Weights of a small transformer language model.
Size: width 160, 5 heads of 32, MLP 640 GELU, vocabulary 32000.
Architecture: LayerNorm before each block, rotary positions, untied embeddings.
Training: a variant of Adam for these matrices, 427M tokens.
MLP neurons of a small language model. Each row is named by its layer, matrix (up: input weights) and neuron, and shows model dimensions 0-127. Each number is 128 + 32 x the weight over its row's rms, rounded and kept within 0 to 255.
After each neuron's rows, "fires on" lists the tokens most often at its 100 highest values on Wikipedia text that the model never trained on.

L10.up158 [157  74 132 161 133 116 104 120  84  74 130 143 105 167 124  95 120 106 110 117 128 122 133  97  89  94 160 190 112 169 107 132 131 134  80  90  88 113 186 110 148 174 121 107 115  79 143 119  85  85  85 109  71 139 125 157  77 133  98  43 149  58 144 169 146 113 108 166 139 149  94 142 159 143 103 149 119 107  80 131 156  99 117 121 106 148  81  75 104 164 139 120 130 161 120 155 126 153 125 143 140 139 122 126 211 160 145 164 161 155 136 103  91 143  83 190 128 111  75 114 105 155  73 148  96 130 192 165]
fires on: ",", " (", " During", " The", "\n"

L4.up244 [114 123 123  93 123 143 139  99  96 166 122 155 117 124  53 108 105 147 106 163 153 185 168 109 139 115 109 127 132  91 224 148 184 108 137 121 116 135 107  93 166 155  81 102 122 128 161  95 167 112 140 212 109 126  79 101 142 135  88  92 135 113 180 162  69  70 120 189 157 133 167 174 123 126 125 133 139 118 144 122 109 190 108 127 145 117  83 156 111  85 144  80 113 115 159 103 135 151 116 147 136 140 175  93 167 144 140 174 161 179 186 125 197 123 107 126 160 138 105 113 137 159 114  83 101 125 125  58]
fires on: "-", "s", ".", "ph", "ic"

L9.up385 [162 111 116  92 168 107 164 101 148 126 166  91 166 175 116 109 135 137 116  86  50 117 121 135 169 125 159  97  75 135 110 138  91  99 112 155 164 151 147 126 136  93 160 122  90 116 158  69 144 106  73  68 115  99 176 188 151 116  77 113 153 179 145 120 155 135 111 159  97 175  25 161 111  68 176 139 150 202  90 116 132 107 103 119 191  94 114 109 131 141 176 167 187 145  98 107 161 153 125 110 166 166 141  80 147 154 116  80 118 154 101  93 145 173 121 157 127 109  90 121 153 150  64 124 156 122 131 120]
fires on: ":", " by", " of", " to", " starring", " as"

L9.up537 [152  78  34  93 141 109 123  91 127 121  93 150 154 147  77  82 120 136 129  75 167 102 175 135 132 119 149  95  96 130 149 123 113 109 125 144 121 147 108 146 139 207 155 159  91  79 139  92 113 165 137 152 111 170 165 164 175  49 148  91 157  98  85 115 151 180 172 130 100 144  96 166 104 118 153 132 128 158 153  62 144 126 142  86 144 165 129 136 166  97 188 169 197 139 151 160 122 172 127 129 166 107  69  88 125  97 137 102  50 167  86 131 143 190 106 151  99 130 140 113 155 103  93 101 137  85 135 148]
fires on: ":", " ", " with", " to", " 0-1"

L2.up543 [119 120  70 132 146 147 133 116  70 102 124  95 150 105 110 119 137 107 113 165 125 142 143 124 110 237  79 139 118 140 115 130  86 117 114 108 131 161 129 138 158 153 165 173 170 135 143  62  94 172 165 108 189  93 156 144 150 125 177 137 149 103  94  74 187 145 145 147 102 122 132 160  87 124 144 102  93 133 107 142 167 186 105  64 157 153  69 106 140 113 140 111 145 137 142 139 159 117 130 119 161 143  54  66  64  91 122 131 107 127 161 147 148 196 153 165 152 101 153 112  85 108 177 101 125 148 174 167]
fires on: " /", " place", " name"

L7.up512 [148 104 158 175 135 149  65 137 114  40 139 134 106 105  74  67 164 130  58 156 142 156 106 114 115 128 102 150  92 131 137 104 110 123 145 132 136 108 147 146 190 158 125 138 116 133 106 128  99 146 200 152 147  52 160 190 137 161 186 148 122  41 101 170 103 129 123 103 126 128 153 114 109 137  80 121  53  84  59 189 106 147 120  95 126 117 125  90  99 189 111 156 210 127 180 157 123 126 128 109 115 167  91 107 153 122 179 118 121 151 142 129 151 189 162 186 153 137 131 127 115 114 131 144 160 137 112 143]
fires on: "s", " |", "n", "c", "l", " January"

L4.up392 [164 102 147  53 115 152 161 107 128 118 140 137 180 214 190  84 159 122 168 119  97 120 146 102 123 190 136 188 130 145 144 119  93 133 145 137 182 123 114 155  90 110 196 104 136 139 120 131 100 164 140  99  78 104 115  89 154 172 143  79 120 109  96  93 123 107 107 164  47 134  97 129 159  60 128 140 146 151 111 142 141 114  92 103 101  73 156  76  99 148 175 198 166  92 135 142  83 138  94 146 155 162 120 144 146  92 145 159 107 194 127 118 142 167 163 129 135 168 128  78 142 127 125 113  93  98 161 151]
fires on: " -", " as", " Died", "for", " of", "("

L4.up161 [ 97  95  91 133 116 136 144  92  67 143 161 150 121 111 105 135 179  64 128 103 172 126 137  92 126 189 149  91  94 206 145 115  59  86 144 105 154 130 114 127 151 178 182 166 145 162 140 125  81 127 114  74 167 112 117 163 117 131 105  99 105 163 103 141 167 116 123 117 118 147  93 170  59 109  96 115  80 161 139 161 136 125 130 108 178 125 125  57 140 124 119 161 105 134 144 117 140 164 109 110 115 119 148 149  76 127 115 172 110  93 196 131 117 139 176 156 199 119 122 132 140  97 131  94 111 132 106 197]
fires on: " medal", " Preced", " /", " office", "–19", " Succeed"

L9.up57 [121 123 119 115 150 176 101  36 107 149 184 110 171 117 136 113 155  88 120 130 122 160 162 143 118 147  63 113 116 145 125 213 147  77 131 182 177 112 122 164 132  91 152 100 126 123 116 136 132 120 139  69 104 155 100  77 116  52 159 123 188 112  67 108 116 144  80 124 121 142 107 161  81 124 162 159  74 144 128 140 138  92 104 113 139 145 127  56  99  74 147 117  74 129 140 105 174  76 173 100 155 123 129  96 101 132 125 193  94 106 190 125 182 169 130 121 125 105 135 128  68 128 145 146 113 136 112 126]
fires on: "'", ".", "-", " |", " and", " –"

L9.up447 [ 85 140  40 139 142 115 137 126  97 192 124 163 167 169 120 118 197 139  92 163 125 129 114 119 131 177 133 100  74 113 130 192  68  84  85 116 121 135 128 110  70  99 185 110 102 129 102 134 102 124 126 164 143 121 158 109 151  65 142 115 134 109  89 154 153 159 166 167 145 135  99 151 130  60 134 178 180 112 141 123 135 148 136 160 142 109 155 128 112  98 178 128 179 153 106 117  59 148 159 146 162 148 129  85 194  54 110  98 175 147 129 109 154 124 133 130  98  65 162 147 158 152  93 113 157 140 122  72]
fires on: " of", ":", " with", " de", ","

L6.up318 [133 134 108 146 117 147 147  95 102 184 168 152 146 171 141  84 159 126  69 173  33 160 164 112 114 154  95 188 139 138 150 151 129  71 124 160  96 183 181 119 148  75 156 141  80  79 141 121 130 122 146 148  91  91  85 120 146 101  62 133 182 115  88  90 141 122 118 159 150 189 122  93 121  89 167 157  89 139 138 108 147 150  93 119  67 143 178 113  63 116 135 104 142  80 147 109 123 106 221 115 154 156 158 111  72  93 162 154 131  88 132 129 145 146 210 128 115 123 117  97 121 138 126 117 149  95  93 168]
fires on: "-", "'", " de", " 1"

L6.up245 [144 126  97 116 158 168 127 113 120  95 177 101 201 103  88 167 124 133 153 114 152 101 154 104 147 120  57 150 125 100  95 127 132 150 119 130  99 116 120 158 141 143 117  39 127 136 149 153 108 130 150  84  79 114  78 111 136 120 145 151 125 114  99  95 161 176 166 174 135 141 182 125 180  95 170 123 175 204 132 105 162 103 107  93  92 103 126  45 140 160 137 152 212  88 138 150 116 104 169 105 174 141 163 154 142 104 127 129 125  79 171 143 170 157 113 175 159 165 120  77 151 156 110 106  87 117 126  98]
fires on: " to", "s", "'", "to", " we"

L6.up379 [136 143 149 161 158 139 114 122  74  93 181 107 181 107 125 131  60 125 151 119  88 100 133  58 145 204 112 101 122 166 139  92 117 101 161 139 124 141 130 107  81 134 132  81 117 129  83  88 119 184 152 118 150 123 117 147 153 126 146 135 124 119 101 125 118 182  79 180 156 152 184 119 138 145 139 104 160 109 114 119 149  85 160 140 123 183 144  72 111 121 113 148 114 177 143 131 117 139 124 101 189 157 124  71 136 136 109  80 137 114 139 166 125 156 159 196 112 152  84  54 118 132  76 115 156 109 207 102]
fires on: "s", "al", "d", "ed", "n", "'"

L2.up573 [158 131 129 172 140 152 112 106 121 141  87 159 138 130  86  53  52 139 172 121 170 121 106 153 147 125 109  90 154 162 187  74 117 107  77 123 146 126 159 149 124 118 114 106 162 146 147 119 178 113 154 119 101 125 183 157 109 151 166  72 171  59 204  42 106 122 154 176 128 149 159 129 145 157 147 146  79 143 128 125 159 113 121 131 114 133 113 120 156 121 151  57  80 100 136 124  92  86 205 143 142 155  66  93 141 121 159  93  70 187 126 102 111 143 124 141 155 119  71 115 119 201 154 102 133 158 171 126]
fires on: "s", "a", "ing"

L9.up191 [140 140  96 135 168  69 166 174 117  93 107 199  88 145 129  53  90 127 167 144 113 101 137 130 109 176 150 148  89  95  97 155  85  81  80  83 159 193 111 110  92  61 164 131 109 125 120 147 127 124 114 126 145 162 194 168 144 103 166 133 163  93 118 120 144 120 119 114 107 137 142 145 159 110 119 161 151 177 100 105 176 108 139 144 168 103 125 109  56 162 139 115 125 152 114 126 108 141 128 186 178 204 104  92 123 115 111  64 134  95 131 126 134 141 150 161 135  66  86 124 124 149 138 171 175 143 147  98]
fires on: " in", ":", " |", " from", " of", ")"

L6.up355 [108  95 162 149 147 159 127  73  78 133 119 189  51 132 118 124 151  99 138 126 165 135  69 132 174 122 107 117 134 164 132 153 111 145 161  74 132 114  81 183 123 196 161 144 152 152 102  96 123 116 156 173 157 104 136 142  81 174 126  87 120  78 105 166 196 145 126 180  89 145 159 109 131 149  89 150  47 107 126  86  86 108 161 130 190 146 194  93 122 124 161 129 217 120 139 109  51 193  87 112 109 182 141 111 139 111 158  94 113 176 144  43 128 135 125 125 140 131 118 163 116 162 150 132 127  91 155 155]
fires on: " in", "s", "-", "AL"

L9.up341 [ 90  68 103  94 134 174 181 103  83 136 126 145 167 134 115 123  96  58 117 128 101 105 117 135 140 134 106 169 173 113 144 125  57 131 158 112 145 154 147 126 220 161 158 136 111 198  87  95  90 178 200  98 134  68 124 156  94  72 126 182 140 117 165 143 119 125 120 171  81 118 148 126 124 120 127  99  77 150 106 137 122 143 138 102 110 121  95  65 169 101 126 132 108 190 138 166 118 141 125 150 155 128 107  62 176 138 143 129 142 127 144 125 138 186 100 170 151 132  85  71 102 129  86 161 163 143 144 186]
fires on: " |", "\n", " /", ":", " (", "."

L6.up200 [156 121 137  94 144 143 107 119 124 104 158  90 138  81 116  97  99 142 142 141  95  51 132 165 117 152 128 158 131  95  70 109 120  85 146 128 106  82 102 148 129 104 128  71 179 190 178 121 165 126 193 155  91 121  94 103 123 165 195 102 135 114 172 151 134 112 174 170 163 129 115 177 124  68 128 146  81 104 138  73 103  77  59 142 124 162 129  50 139  87 188 180 136  80 151 170 110 160 133 189 150 150 172 122 137 135 159 147 141 117 130 109 166 137  96 101 146 166  66  85 108 102  88 107 179 109 133 107]
fires on: "s", " to", " and", "]", "tic", " v"

L6.up450 [114 132 150 168 226 156 152 115  71 143 188  82 174 112 108  95 143 137 189 125 141 171 151  92 125 134 127 129 140 119 128  98 168 105 140  96 133 137 129 120  82 175 110 140 141 175 162  96  80 104 141 153 151 134  77 138  54 137 154 105 110 174  90 124 140  85 110 118 129 142 139 109 161 136 142  79  92 101 104 137 127 119 116 122 126 138 190 144 166 122 144 159 120 125 139 124  73 127  84  52  97 110 106  80 105  76 118 122 202 153 136 146 142 161 162 115 135 190 109 109 143 141 124 117 156 193 105 176]
fires on: "s", "ly", "t", " |", ")"

L10.up512 [ 79 109 127 161 155 137 162 126 118  86 185  69 151 151  78 114 131 128 124 128 100  96 144 157 106  87  79 159  93 140 159 201 129  53 199 132 148 155 117 139 150 152 149 126 140 211  82 127 136 145 160 103 139 170 106 129 172 100 165 125 139 118  87 149 138 172 138 160 144 136  86 216 118 175  62  97 134 151 136 129 133 130 120 171  98 153 144  87 155 131 140 185 207 111 129 137 213 127 168 125 146  74 158 107 136 108  93  84 132 116 166 121 169 124 107 117 127 163 112 120  93 166  89 100 121 122 157  91]
fires on: "\n", ":", " |", " a", "|"

L2.up67 [174 120 100 218  82 146  92  99  69 128 183 146 136 162  77 104 140 113  78 124 173 147 130 153 165  82 100 146 114 119 191 109 167 130 144 118 162 101 132 133 134 179  85 141  47 189 103 106  98 123 175 147 144 136 158 113 155 154 157 140  85  97 132 211 143 131 108 135  97 148 108 170 100 108 127  95  92 101 125 159 109 166 125 185 168 171 139  77 104 162 167 133 160 118 181 126 147 161 168 113 127 128  96  95 160 130  87 146  91 120 128 176 112 142 153 105 113 154  83 154  78 104  97 138 108  77 125 125]
fires on: "s", "h", " F", " League", "son", " his"

L6.up100 [108 110 128 104 165 153 111 188 117 102 115 117  75 134 126 129 159 133 163 125  34  83 114 129 193 136 130  99  93 140 145 180  48 117  80 148 109 118 127 145 116  81 157 117 114 166 111 126 153 142 140 128  80 116 100 171 126 175 186  93 161 136  86 116 118 185 130 148 120 155  80 117 105 126 183 126 150 145 175 124 157 195 119 118 145 116 135  81  67 146 161 100 165  95 138 140  88 165 153 205 137 151 117 139  67  96 168 118 169 127 167 136 121 127 127 165 113  87 115  65 130 123  76 131 142 142 138  77]
fires on: ":", "s", " of", " as", " was", " a"

L10.up89 [123 116 124 113 148 194  74 150  92 146 147 131  94 109  75 115 106 206 143 142  91 106 114 175 191 100 127 181 156 118 159 119 176  89 154 137  98 143 137 204 111 179 116 124 138 142 100 105 127 139 108 115 119 104 117  67 101 168 108 138 134  89 130 146 173 186 108 119 175 132 135 155  97 103  63 130 142 149  88 147 154 185 122  68 123  88 125 179 104 157 201  94 134 137 136 116  79 173 106 136 137 126 181  94 122 103 111 195  98 159 179 111 151 123 159 120 163 168 126  84 120 174 138 104 107 100 152  60]
fires on: "-", "'"

L4.up473 [147 106 127 104 137 165 108 129  91 155 151 141 176  91 122 128  95  51 126 148 133 132  68  88 153 133 134 107 108 126 163 141 148 132 122 115 129 150 180 149  86 141 170 107 126 153 115 122 155 135 154 139 124 108  32  83 152  87 111 164 149 159 148 102 138 116  73 153 148  68 158 183 109 120 142 132 112  91 172 147 143 135  62 103 147 145 139 110  29  55 111  96  59 128 118 109 175 113 146 151 113  95 100  59 131 124 179 143 111 140  99 146 180 155 147 118 143 108 106 105 132  94 147 114 154 116 131 139]
fires on: "-", "s", " and", " of", "R", "al"

L4.up243 [171 110 148 191 144 197 101  99  80 175 149 150 178 113 123 133 133 107 158 131 169 116 171 145 120 144 119 111 191 152 159 141 120  92 114 179  88 148 161 141 130 228 121  61 118 159 140  95 107 152 128  87  91 167 102 180 104 115 150 148 124  89 171 158 159  86 108 117 185 116 114 150 128 137 120 106 132 135 132 162 137 105 162 125 135 163 126  67 164  93 170 162  96 134 110 122 125  99 146 109 175  88  44 113 113  88 102  65 130 168 114 130 113 152 168  95 127 161  71  84 182 116 136  85 138 186  81 139]
fires on: "s", " yards"

L7.up21 [145  94 187 130 171 155 132  88 142 112 145 153 145 129 120 114 111 103 121 122 170 114 126 162 185 106 115  74 135 113 120 111 136 132 212  74 129 117 154 157 142  80 152  85 137 108 150  98  67 177 209 120  75 113 112  98 140 136 151 106 155 104 163 120 112 157 176 174 164  80 139 155 138 115 178  92  84 171 169 113 127  74 137  74 128 116  84 157 138  76 141  76 166 190 157 105  48 149  52 169 163 141 172 122 115 152  79 115 125 147 143  68 160 197 101 142 156 112 106 131 166 113 141 122 141 126 146 126]
fires on: ";", " from", " =", "=", "act"

L6.up427 [114 117 210 114 185 167 102 125 127 110 121 162 115 137  56  97  94 147 133 148 159 165 148 170 115  90 112 106 115 143  87 152 160  86 145  64 174 154 146 166 154  92 126 126 168 142 172 119 107 123 112  75 142  99 147 138 108  85 191 131 152 142 115 157 123 118 129 155 141 112 183 166  85  83 118 172 154 152 117 107 122  57 108 115 116 160 115  72 121  59  92 138 103 108 178  74 137 123 124 178 112 180 135  92 154 155 127  73 137 211  88  86 142 124 180 145 129  93 139 119 138  94 179 140 114 136 122 142]
fires on: " to", " by", " =", " been", " are", " from"

L7.up93 [ 76 118 195  78 162 160 111 153 136 188 135 150 159 174 155 100 131  73 119 172 130 117  76 185 158 172 124 113 155 163 136 140  85 114 123  98  95 152  66 177  62 122 154  53 120  91 113  73 165 118 135 125 121 133 126 142 139 172 127 124 115 124 128  89 157 154 103 112 154  75 102 131 108 105 144  90 128 196 145  63 188 140 114 109 118 134 180 105  96 145 155 102 136 130 140 144  79 183 130 111 149 162  92  87 126 167 126 138 114 118 119 109  57 165 169 147  94  93 120 122 137 116  98 159  63 135 171 130]
fires on: " |", " and", "\""

L4.up502 [126 153 103 158 124 196 127  89 111 142  99 107  89 151 119 109 148  92  86 175  83 140  63 139 209 149 119 158 172 106 187 164 135 152 164 111 139  92  86 111 126 123 143 115  87 159 171 131 108 118 181 134 116  75 157 150 206 168 165 109  73 124 138 164 148 112 161 192 128 138 129 173 134 114 103 149 113  72 135 138 137 109 116 168  67 129 127 145  38  53 115 105 185 112 128 168 109 118  88 163 146 113 114 104 162 130 127 163 137 143 169 149 134 186 111 104 116 100 101 142  68 130 124 130 145  90  80 176]
fires on: "s", " League", "age", " /"

L6.up3 [ 32 119 100 162 105 108 159 168 112 124 172  91 144 138  77 151 134 117 153 136 117 154 107 144  92 165 133 118 120 146 131 123 110  71 109  72 128 162 126 157 170 126 159  37 148 142 156 130 133 170 129 164 214 104  90 169  90  79 115  99 106 120 143 120 143  86 148  65 150 137 118 172  65 105 156 147 144 148 132 104 189 137  75 104 139 160 139 140 119 129 118 131 111 122 167 133 104 154 136 114 107 150 136  70  64  94 171 102 101 163 119 115 122 112 180 175  90 139 102  84 144 148 135 145  76 165 132 165]
fires on: "\"", " \"", "|", " |", "m", " was"

L6.up151 [108 128 129 123 211 146  99 120 106 153 156 138 139 147 102 115 134 172 131 138 124 115 151 163 136  86  84 137 160 156 123 150 141  86 180 119 144 127  97  83 145 159 166  64  95 217 130  97 186 148 132 115  95 100 189 152 122 128 202  67 144  96 133 123 179 160 101 171 128 126 113 108 150 169  81 141 172 156 114 148  49  80 128 138 155 182  99  88 113  98 115 130 105 158 153 159  99 143 144 107 115  36  98 118 136 110  93  86 113 169 127  77 131 175 160 128 161 127 109 167 154 135 143  99  82 130 148 104]
fires on: " |", " (", " with", ":", " along"

L9.up82 [149  96 101 118 102 100 131 128 103 140 103 106 109 128 112  76 127 132 140 170 145 133 144 191 125 114 103 210 168  93 114  89 176 109 135 125 139 138 106 184 162 109 114 113  97 137 157  89 113 175 133 182  72  67  66 119 100  93 114 119 136 156 198  89 115 169 101 108 106 174 150 163 110 118 115 142 130 163 142 178 158 104 108 140  65 147  84 123 121  95 139 113 158 122 178 140 193 192 185 127 111 129 152  68 140 154 124 190 115 162  91  62 151 116 105 157 126 156 109 107 155 134 168 129 113 137 166  66]
fires on: "-", " \"", " 3", " 4"

L7.up572 [155  66  83 129 161 148 118 163 102  83 132 162  97  96 116 109 157 112 167 109 135 115  89 107 181 136 119 129  55  99 144  86  46 118 148 118 211  76 106 113 170 105 117 124 130 191 145 141  85 204 161 170 145 116 152 162 171 130 188 133 113 178 138 112 118 103 116 143  68 114  87 151 130 148  66 163 170 154 127 203 108 100 112 112 123  89  81 138 104 191 147 134 145 144 143  92 111 172 170 207 170 122 126 118 132 183 148 117  88  95 105 128 123 111 158  93 132 130 163 131 102 130 175 128 165 107 132 140]
fires on: " |", " Years", ":", " League"

L4.up605 [175  78 107 135 143 133 118 164  97 188 116 108 128 112  99 154  26 139 184 125 170 104 102  94 118 126 138 155 140 203 143  95  88 132  74  73 201 129 114 176  57 126 145  98 150 121 120 112 171 132 161 147 172  94  81 161 170 164 118  96 165  88 162 101 139 102 125 155 182 151 142 107 130 140 156 153 140 151 126 119 147 117  90  93 133 168  98 163 120  76 164 131  79  94 116 108 111 112 160 150  92  95 104  57 160 139 153  95  98 190  91 163 159 170  88 185 169 128 144 145 114 127 212 146  76 163 124 140]
fires on: "s", "o"

L2.up390 [ 69  65 133  38  93  63  91 143  83 167 140 155  96 124 131 151  78 169 162 130 192 170 145 146 151  87 117 103  84 192  86 124 101  88 127 141 128 110 162 169 138 128 106 131 128 170 159 140 115 134 124 128 132 159 124 139 135 135 119 183 133 162 132 147 149 125 154 145 124 162  94 176 130 114 110  89 136 157 132 106 109 146 129  67 158 138  88 164 161 187 103 142 116 119 129 130  99 141 105 126 207  51 116 145 157 125 131 181 150  95  92  89 133 144 138 112 160 129  92 159 129  67 163 104 155  54 160 156]
fires on: " made", " due", " opt", " terminus", " grave", " firm"

L4.up199 [ 66  93 182 155 146 131 175 162  95 115 107 140 194 138 141 140 179  97 155 153 158 175 110 148 119 135 146 164 114 116 156 152 155  75  98 101 129 125 140 168  97 105  74  78  94 146 163 128 138 119  82 204 132 128  56  88 111  67  84 112 169 123 186 101 146  97  83 163 117  54 170 155 127  96 195 136 108 162 146 100 114 143 105 141 142 150 132 143  87 107 162 135 196  99 107 138  95  99 155 105 138 141 159 146 133 163 153 115  50  88 149 139 148  71 123 132  83 132  61 118 111 149 102 166 104  88 102 112]
fires on: "-", " was", " \"", " of"

L7.up27 [146 125 177 144 162 133 128  54 134 148 135 114 127 142 101  67 175 111 132  82  84 173 141  65 148 227 137 161 139  64 161 117  93  87 164 143 162  90 132 161 166 172 125 112 121 166 119 128 121 127 127 160 135 185 123 186 117 115 148 100 153 102  90 160 174  47 102 133  71 136 122 140 164 109 127 140 148 133 116 143 102 132 140 118  65 108 143 176  67 175 155 163 132 109 171 106 105 155 110 200 142 174 133 107 132  90 226 137  77 112 103 175 126 128 131 141 130 113 170 104  98 102 123 108 122 155 159 152]
fires on: "\n", "A", " |", ":"

L9.up465 [143  99  98 118 174  80  67 120  91 133 103 146 133 145 157 107 130 125 129 157 126 103 121 148 104 163 154 164 187 122 161 156  97 119 128 123 141 142 135 123 123 153 107  59 112 121 133  74  88 182 141 171 101 104  80 149  59  24 138 151 156 156 101 107 175  52  94 134 130 176 138 122  77 124 176 150 156 147 108 163 143 108  96  95 111 106 142 125  70 150 184 114 112 123 130  77 141  85 125 148 176 182 171  90 180 159 154 142 149 213  92 145 139 143 122 138 124 137 100 123 119  69 153 108 143 152 173 166]
fires on: " \"", " (", "s", "-", "–", " '"

L6.up345 [106  87 130 140  80 158 113 127 139  91  97 108 155 144 105  99 132 109 136 102  96 133 165 157 147 132 110 143 158 133 104 146 119 133 157 112 100  88 112 176 199 139 182 106  92 125 117 119  49 170 159 157 112 115 128 142 154 153 150 109 130 120 114 169 175  76 133 103 116 153 114 166 148 139 136 156  77 135  98 200 129 133 152  94  90 149 156  28 131 114 104 150 124 185 192 215 135  96  99 138 186 151 126 135 133  78 102  61 119 119  84 100 152 164 110 133 155 126  99 103 104 135  53 154 150 103 132 199]
fires on: "s", "n", " t", "d", " between"

L10.up206 [135  99 128 102 163 106 137 112  90 101 108 124  81 147 103  98 103 115 133 137 126  94 117  96 182 151 145 144 150  53 104 157  91 113 136 136 123 145 180 120 193 187  98 120 145 138 145 162 136 154 177 161 135  84 114 160 179 113 145 102 202  57 120 155 162  80 121 125  80 181 153 154 102 216 126 149 116 147 140 149  81  85 146 159 157 152 124 124 107 129 137 126  99 154 131 162  58 181  98 142 162 122 125 147 173  92 135 103 124 146 123 111 159 117 101 155 129  80  99  98 120 148  82 115  94 203 142 131]
fires on: ":", " A", " |", "):"

L6.up559 [155  71 178 122 103 164 141 122 142 101  82 141  81  64 109 110 133  89 178 162 102 166 132 119 164 120 131 144 139 111 124 140 128 140 177  98 101 165  75 207 131 146 147 123 150 146 105  97 121 108 121 135 112 114 140 106 127 167 142  80 133 121 197 130 186 133 164 134 102 138 140 102  46  80 107  82 119 115 121  97 145 113 146  94 105  87 138 138 164  25 110 152 205 153 166 130  86 204  91 126 160 119 122  43 166 104 165 152 114 148 158 149 160 112  77 115 151 124 102 122 111 163 160 168 201 140 114 130]
fires on: " in", "s", "q", "in", " of", " Species"

L4.up17 [108 161 128 126 128 151  83 108  76 130 167  81 149  93  99 151  98  87 124 154 213 136 163 127 106 130 148  92  99 150 135 139  99 115 138 140 139 145  91 124 163  98 123 153 136 161 117 141  89 155 118 133  89 114 114 110 109 123 141 135 137 143 137 167 180 120 137 118 140 126 140 116 108 153  92  35 104 173 140 136 155 113 136  97 176 125 106  95 176 162 165 196 102 158 119 108 148  67 105 100 122 161 119  77 131  95 108  57 178 139 169 158 148 201 115 185 175 110  57 119 126 109 173 124 140 191  73  89]
fires on: "s", "d"

L7.up299 [103  48  87  83 130 116 131  98 109 117 191  89 144 141 133  93 168 143 198 122 116 140 122  97 117 132 107 149 118 154 150 126 122 111 128 177 164 136 102 134 174 118 192 123 118 138 139 144 109 181 154 116 144 120 117 154 119 120 113  88 121 139  94 149 150 122 171 187  49 103 122 152 163 121 154 127  83 125  82 130 186 152 128 113 115  81 159 112  65 193  90  93 176 119 138 124 127 173 121 153 177 141 133  60 168 128  91 132 124 144 158 136 181 145 150 122  99 113 135 110 126  82 176 174  78  50 118 148]
fires on: "-", "s", " as", " –", " of", " a"

L9.up401 [141 126 100 133 110 133 100 103 117 104 163 177 141 136 138  87 158 131 113 153  81 198 105 106 119 137 116 199 142 118 143  98 119 104 120  95 108 136  52 104 152  71 114 110 107 129 159  76  92 148 152 155  67 124 170 174 169 117 175 102 188  75  77  99 201 101 115 177 156 107 210 135 139  88 133 145 137 174 104  96 157  99 117  87 127 118  80 180  58 121 167  89 125 100 121 164 138 133 125 112 132 123 125 108 156 136 197 142  75 149 145 134 161 150 108 167 123 118 119 142  96 147 142 100 143  88 150 111]
fires on: "===", " |", "\n", "."

L9.up138 [130 103 145 121 113 124 149 142 128 159 132  85 188 111 109 106 129 113 129  95 118 147 145 156 162 132  75 204 186 125 130 134 128 136 197  78  87 138 110 135 161  98 146 121 101 141 182  73 103 101 126 110 102 101 128 178 102 181  96  90 141 136 111 128 177 219 130 146 137 132 101 123 135 123 136 147 184 164 153 104 105  73 164 128 124 112 114  93 115  50 116 151 146 151 120 103  47  85 112  90 137 122  94 105 135 143  78  94 133 141 121  79 163 183 143 147 180 181 139  56 107 171 123 107 144 115 153 128]
fires on: ".", " |", " in", ",", ":", " since"

L7.up130 [138 112 171 103 177 130 134 143 145  88 143 154 143  87  70 125 118 141 155 144  92 113 145 135 114 114 128 130  81 129 110 152 138  94 125  76 109 146  73 175  74 121 133  91 125 129  76 112 122 151 159 127 143  92 114 136 115 130 218  48 161  73 153 164 111 219 120 186 161 104 112 120 103 107 168  78 135 131  83 152 151  70  73  68 105 105 128 145 155 158 163 119  96 149 149  94 107 144 120 173 122 145 142  84 153 130 105 159 139 168 123  58 119 200 130  96 211 135 101 142 158 103 149 128  68 123 150 112]
fires on: ";", "-", ",", " and", " ("

L4.up8 [159 159 127  64 190 155 116 137 130  96 141 143 144 107  64 111 127 162 162  80 126 194 127 132 122  70 158 113 132 135 133 157 120  95 101 202 130 134  97 108  75 185 134  94  96  92 130  69 153  91 172 134 132  61 153 136  75 169  77 123 120 107 149 156 122 149  77 157 142 132 145  73 136  90 123 156 177 101  63 110 139 154 128 131 115 126  68 116 138 109 152 118 156 112 150  84  53 183  99 112 119 194 136 115 179 108  99 150 149 133 191 178 164 115  90 165  97 103 142 159  82 130 139 121 133 105 101 101]
fires on: ".", ":", "-", "ability", "a"